Weights of a small GPT-style language model, trained from scratch on English Wikipedia.
Size: 3 heads of 64, MLP 768 GELU, vocabulary 2470.
Architecture: LayerNorm before each block, no position embeddings, biases, tied embeddings, ALiBi.
Training: a variant of Muon for these matrices, 498M tokens.
MLP neurons of a small language model. Each row is named by its layer, matrix (up: input weights) and neuron, and shows model dimensions 0-95. Each number is 128 + 24 x the weight over its row's rms, rounded and kept within 0 to 255.
After each neuron's rows, "fires in" lists the words (lower case) most often at its 100 highest values on Wikipedia text that the model never trained on.

L7.up630 [104 145 122 107 136 125 148 107 142 134 175 138 147 117  94 123 105  88 153 111 101 141 100 152  69 100 162 139 141 111 139 118 154 150 149 153 110 139 123 159 153 134 121  97 148 164 139 108  71 139 163 162 112 160  95 158 120 108 126 108 157 152 108 137 151 157 136 112 128 132 165 163 109 179 152 111 111  88 126 119 120 132 158  85 112 126 152 115 128 117 109 166 136 155 101 126]
fires in: "with", "have", "had", "gave", "has"

L15.up727 [131 147 163 146 150 110 125 143 122 120 144 130 140 120 158 132 125  78  89 127 144 112 127 156 126 138 129 112  99 160 112 124 153 131 163 127 124 113 119 139 127 104 116 131 119 145 139 158 159 178 134 112 115 118 134 151 130 145  99 165 111 161 126 116 143 137 123 116 146 130 117 141 145 153 113 156 116 109 162 174 153 147 135 137 147 118 146  83 125 110 114 105 103  99 115 148]
fires in: "a"

L10.up359 [150  93 142  96 118 120 168 112 152 149 181 104 147 128 114 129 140 110 134 145 126 114 121 141 117 124 152  89 115  99 141 124 121 125 111 120  98 131 133 120 184 108  88 135 169  65 118 156  90 129 141 122 112 154 113 150 107 111 113 170 156 102 135 152  90 114 143 110 168 136 140  87 126 117 123 138 150 125 134 129 137 123  96 138 132 161 129 109  96 158 128 134  99  94  84 151]
fires in: "with", "of", "both"

L14.up634 [127  75 124 167  96 118  99 163 116 133 119 141 151 151 102 152 118 116 200 123 160 174  96 100 130 135 169 144 104 183 128  97 152 135 113 126 161 143  84 114 149 131 128 110 119 132 132 135 104 120 116  85 146 118 108 111 110  90 154 123 124 119  90 146 126 149 114 129 141 142 135 121 136 101  96 128  95 103 140 131 148 166 139  89 162 129 135 131 157  97 119 116 165 140  99 151]
fires in: "women", "men", "medal", "world", "general"

L9.up375 [107 101 124  80 164 157 122 131 124 103 158 137 114 136 110 152  97 127 104 110 142  93 101 145 130 123 123  95 140 152 144  99 114 115 103 138 132 101  94 120 126 128 134 135 132 139 119 115 137 163 172 127 187 125 134  86  85 135 114 148 138 161 158 154 179 104 111 155 115 126 105 166  85 134 161 110 112 136 147 130 131 173 161 153 153 131  94 103  89 131  87 144 129 175 139 140]
fires in: "of", "as", "and", "similar"

L2.up690 [116 100 104 119  95 119 111 153 141 171 164 137 145 132  40 109 137 154 108 127 162 122  94 108 109 102 145 146 132 104 109 132 135 119  90 124 139 112 120  83 143 127 134 100 108 152 170 132  99 185 105 130 134 121 102 128 101 139  71 132 131 114  90 115 128 172 141 121 150 142 148 108 123 144 132 107 136 114 147 171 110 120 104 152 122  92 135 129 148 132 140  85 124 126 101 130]
fires in: "silver", "gold", "award", "golden", "leader", "services"

L11.up717 [117 155 102 124 168 144 137 119 142  96 123 163 167 109 146 169 135 173 155 121 105 133 108 146 144 176 160 139 147  89 101 134 135 128  82 145 154 159 129 120 155 111 115 120 174 149 117 136 113 111 153 134 114 105  82 122 126 123  94 111 112 128 130 140 125 107 103 120  93 118 133 137 146 115 116 108 101 200 181 108 109  62 124 120 121  92 104 147 147 149 121 105  97 124 182 100]
fires in: "and", "of", "among", "many", "with"

L8.up493 [101 113 103 109 135 164 170 160 110  90 158 105 164 128 159 149 119 122 146 125 169  86 136 103 145 121  90 141 171 122 119 122 141 126 152 120 154 104 137 162  96 112 115  77 110 115 117 131 107 133 140 110 139 168 140 111 137 136 144 112 179 123 138 138 151 145  87  98 130 167 135 142 143  97 140 127 121 110 103 124 106 146 160 102 117 146 108  80 134 131  71 112  89 115 108 103]
fires in: "in", "of", "american", "a", "an"

L16.up527 [140 112 120 123  93 171 127  92 148  72 131 140 105  80 170 128 136 100 120 122 103 114 105 110 133 129  93  85  57  90 159 143 122 119 154 121 156 121 135 154  98 139 119  71 121 132 141 104 162 144 134  92 143 111 136 125 138 107 101 133 138 164 112  89 162 122 134 187 101 134 162 137 153  70 131 147 117 128  96 129 156 120 142 160 181 112 142 128  80 130 107 148 124 137 177  92]
fires in: "he", "she", "it", "they", "i", "would"

L15.up749 [164 132 143 146  95 149  98 142 104 147 147 159 152 136 104 150 134 130 162 129 125 142 153  96 153 168  90 143 132  98 133 125 136  77 131 120 132 107 164 125 120 102 150  94 145  77 150 132 129 130 147 119 122  84 144 170 161 136 150 100 127 138 104  63 105 157 139 167 143 156 113 137 168 114 128 130  99 126  84  99 114 141 152  96 114 102 123 101 107 146 175 125 153 124 148 121]
fires in: "he", "she"

L9.up160 [115 104 132  90 129 138 147 117 153 110 141 132 147  99 130  89  95 166 120 154 129 106 168 179 132  80 122  87 127 118 120 122 135 130 169 172 123 107 111 155 184 120 148 120  85 106 131 128 119 171 138 120 127 161 125 107 128 169 109 133 168 121 112 109 150 127 117 141 133 150 121 126 127 109 138 152  97 103 161 123 153 106 140  96  98 162 100 101 114 166  92 117 148  94  93 123]
fires in: "in", "isbn", "of"

L8.up161 [ 98 140 111 115 117 129 122 153 156 130 151 130 138 112 149 123 109  95 125 113 158 118 142 154  96 123 120 104  95 155 107 104 110 109 150 135 114 162 125 126 105 127 109 141 175 129 143 145 143 131 130 167 144 149 153 100  96 130 165 146  85 115 115  99 137 134 200 141 130 138 134 113 150 144 138 108  64  90 135 105 116 145 143  95 155  76 131 132 118  94 162 154  65 176 115 151]
fires in: "a", "diocese"

L2.up248 [147 170 124 133 113 108 129 109 130 114 126 114 111 111  82  99 118 158 122 115 128 124 187 139 134 167  71 115 133  96 150 137 125 133  88 126 119 117 101 163 140 133 148 146 132 125 128 149 124 100 138 125 132 106 173 108 114 138  99 142 115 152 141 134 136 158 173 125 162  94 125 116 109  94 156 136  82 117 113 144 152 108 135 106  86 141 125 134 134  84 126 123 104 169 100 166]
fires in: "championship", "football", "volleyball", "wins", "doubles", "conference"

L7.up609 [114 143 122 129 174 145 117 127 120 155 153 182 138 106 109 128  97 112  97 136 118 129 167 161 116 133 164 113 150 122 105 138 131 119 154 117 148 113 116 118 159 157 166 142 113 110 118 144 144 106 138 130 130 167 162  87 117 120 149 143 130 131 150 114 139 117  95 131 122 126 132 151 108 107  91 161 143 106 180 130 122 100 162 107 101  81 124 152 100 168  86  80 144 132 131 115]
fires in: "in", "of", "chili", "within"

L8.up737 [144 147 109 169 104 127 119 149 123 140 174 131 185 107 120 146 164 134 174 122 122 160 108 143 135 123 137 142 100 104 137 134 111 124 131 129  93 120 130 125 181  81 137 163 160 141 146 115 145 141 133  97 147 110 104 123 127 145 151 122 144  91 135 163  96 109 115  90 149 145 177  93 136  88 154 113 135 110 146 136 127 173 114 104 149 108 145 143  96 148  98  87 170 145 149 128]
fires in: "of", "both", "between", "several", "four", "all"

L5.up600 [102 110 110 115 151 120 144 142 128  89 115 128 123 139 158 121 113 121 168 154 170 135 132 122 165 136 109 129 163  84 122 157 126 127 134 108 142 114 100 138 111 127  94 136 148 126 156 143 101 121  97  81  87  94 161 167 193 119 119 164 115 163 123 138 139 140 129 117 135 109 146 128 129 102 141 106 147 149 103 166 122 130  76 120 132 126 132 124 107  84 134 170 135  99 144  89]
fires in: "railroad", "rio", "japan", "japanese", "video", "station"

L9.up669 [109 139 130 157 134  80 122 125 124  83 142 118 164 148 100 157 121 145 179 111  59 140 103 154 150 115 130 107 132 137 128 157 163  85 135 151  95 154 128 103 103 151 131 114 144 188 114  93 120  95 101 158 101 119 129 111 147  86 123 127 131 169 120 137  86 101 124 151 126 108 125 134 166 163 115 124 127 110 133 102 156 180 150 107 103 144 156 167  97 126 137 128 119 144 143 113]
fires in: "had", "has", "have", "ve"

L10.up239 [142 176 151 139 141 136 132 140 136 158 132 128  97 111  79 158 162 116 168 112 113 102 175  79 162 126 123 153 128 137 164 123 109 139 134 144 150 131 138 137  99 151 144 146 114 114 148 145 111 101 150 121 129 134 143 163  79 128 152 118  90 144  79 145 119  84  66 137 177 106 112 108 152 107 100 163 127 116 138 134 147 110 150 114 122 174 106 164 141 110 119 129 143 120 156 141]
fires in: "military", "football", "civil", "volleyball", "economic", "footballer"

L5.up658 [101 180 152 123 100 184 115 139 106 121 121  87 110 138 128  92 115 126 151 139 130  97 125 118  98 140 143  97 126 166 145 136 162  97 130 174 132 143 175 126 125 162 157 133 168 129 120 130 141 109 170 155 141 159 141 131 155 127  95 162 114 118 115 104 132  84 114 123 142 139 138 152 113 117 131 104 117 152 163 137 139 153 131 103 141 149 137 100 145 128 118 140 109 119 157 157]
fires in: "published", "created", "produced", "built", "opened", "volleyball"

L2.up633 [ 98 127 136 142 101  74 124 137 125 105 142 122 120 138 105 171 119 158 129 151 189 120 120  82 115 124 133 151  99 118 134 132 131 142  99 107 118 124 162 133 120 125 128 107 157 107 117 113 106 148 206 120 184 131 127 114 165 101  82 151 100  97 154 117 171 142  80  94 158 162 120 162 108  84 109 136 174 123 115 131 110  95 182 115 118 115 129 136 153 139 113 125 103 133  99 129]
fires in: "early", "silver", "member", "golden", "united"

L3.up66 [118 104  89 119 111 100 124 114 172 154 139 156 127 125 156 139 129 131 130 142  85 151 124 107 157  79 160 108 141 138  74  96 167 133 140 133 139 129 118  74 138 145 150 101 109 108 133  88 155 161 146 105 142 146 108 150 116  72 133 123 155 165 152 141 170 142  73 122 111 105 165 159 103 126  93  95 143 119 143 120 153 120 161 150 156 108 150 133  89 133 146 108 110 140  94 152]
fires in: "men", "not", "nominated", "notes", "general", "qualify"

L14.up672 [113 144 120 144 123 119 177 120 122 120 188 152  70 117 139 141 133  86 144 152 147 101 148 112 112 174 107  87 123 154 143  83  89  97 143 165 125  84 129 114 106  98 134 166 124 134  88 149 138 131 119 151  99 156 140 136 135 140 140 141  97 160 158  89 137  89 130 110 150 161 143 134  80 100 121 134 114 134 170 164 124 157 140  79 101 127 121 126 121 135 133  70 116  83 114  98]
fires in: "an", "agreement"

L9.up82 [123 128 116 174 132  88 152 115  83 139 149 139 116 155 154 104  94 161  96 112 138 127 100  89 101 115 128 136 142 161 174 109 130 175 135 126 109 116 140 139 151 130 128  91 102 130  89 164 147 146 117 131 131 125 116 140 124 148 144 115 145 141 164 135 116 125 145 133 139 178 118 115 126 128 180 111 141 142 114 135 153 186 135 149 130 115  98 109 116 134 121 132 121 110 145 143]
fires in: "on", "by", "of", "in", "about", "than"

L2.up767 [150 123 130 117 141 129  88  89 143 155 127 159 126 125 176 122  82 152 128 123 115 147 120 174 134 120 164 126 167 120 120  97 132 124 130 137 116 104 139 122 144 171 126 120 120 141 120 152 139 125 112 130 157 124 137 136 179 119  90  90 147 126 103 124 139 120 129 102 143 128 126 136 122 117 132 119  98 140 102 131 113 179 133 153 156 131 138  84 110  74 146 127  98 121 155 160]
fires in: "area", "album", "of", "company", "in", "by"

L15.up14 [135 140 115 131 105 117 115 163 100 147 139 101 180 178 161 134  97 130  99 125 111 159 119 119 120 125 127 142 157 107 137 121 166 166 123 135 136 124  90 120 177 113 111 103 148 166 128 102 105 179 133 141 156 115 125 117 144 143  81 156 120 121 119 117 124 141 109 120 100 135 134  94 135 113 160  98  86 140 169 193  82 122 139 127 101  95 156  90 120 136 109 139 171 112 143 128]
fires in: "a", "suzuki", "away"

L7.up667 [122 117  86 112 110 114 148 123 136 152 124 139 108 137  94  91 136 100 176 152 124 164 137  96  83 153 139 160 115 130 108 130 180 155 124 108 108 138 118 134 143 135 106  85 138 110 163 111 140 134 143 104 195 169 154 117 113 110 144 136 141 120  70 104 116 143 125 144 149 132 172 119 161 112 150 109 182 128 132 116 147 141 168 137 144 135 118 142 103 131 124 116 159 127 164 146]
fires in: "men", "medal", "women", "athletics", "numerous"

L14.up181 [128 158 165 150 139 144 151 127 125 108 177 140 104 154 109 121 114 132 106 155 110 127  99 123 110 135 118 102 104 114  81  83  94 131 110 143 154 151 145 138 130 103  88 116  73 134 119 155 161 138  62 154 127 158 111 134 123 110 142 111 136  94 133 122 168 108 148 122 149 120  95 132 152 169 119 112 107 136 156 127 118 118 166  81 159  97 185 152 122 124 165 159 124 129 128 111]
fires in: "an"

L12.up496 [126 106 135 107 112 134 115  96 134  85 137 123 113 149 101  97 131 114 117 112 111 116 118 163 132 124  85 135 129 163 101 110 137 140 151 117 122 114 140 140 126 157 118 107 126 144 115 150 174 145 112 113 153 154 127  97 100 111 141 124 121 139 101 104 164 171  86 167  78 155 170 113 134 102 115 132 165  81 153 193 145 152 158 118 108 116 123  95 101  99 115  58 171  59 130 153]
fires in: "american", "japanese", "a", "an", "canadian"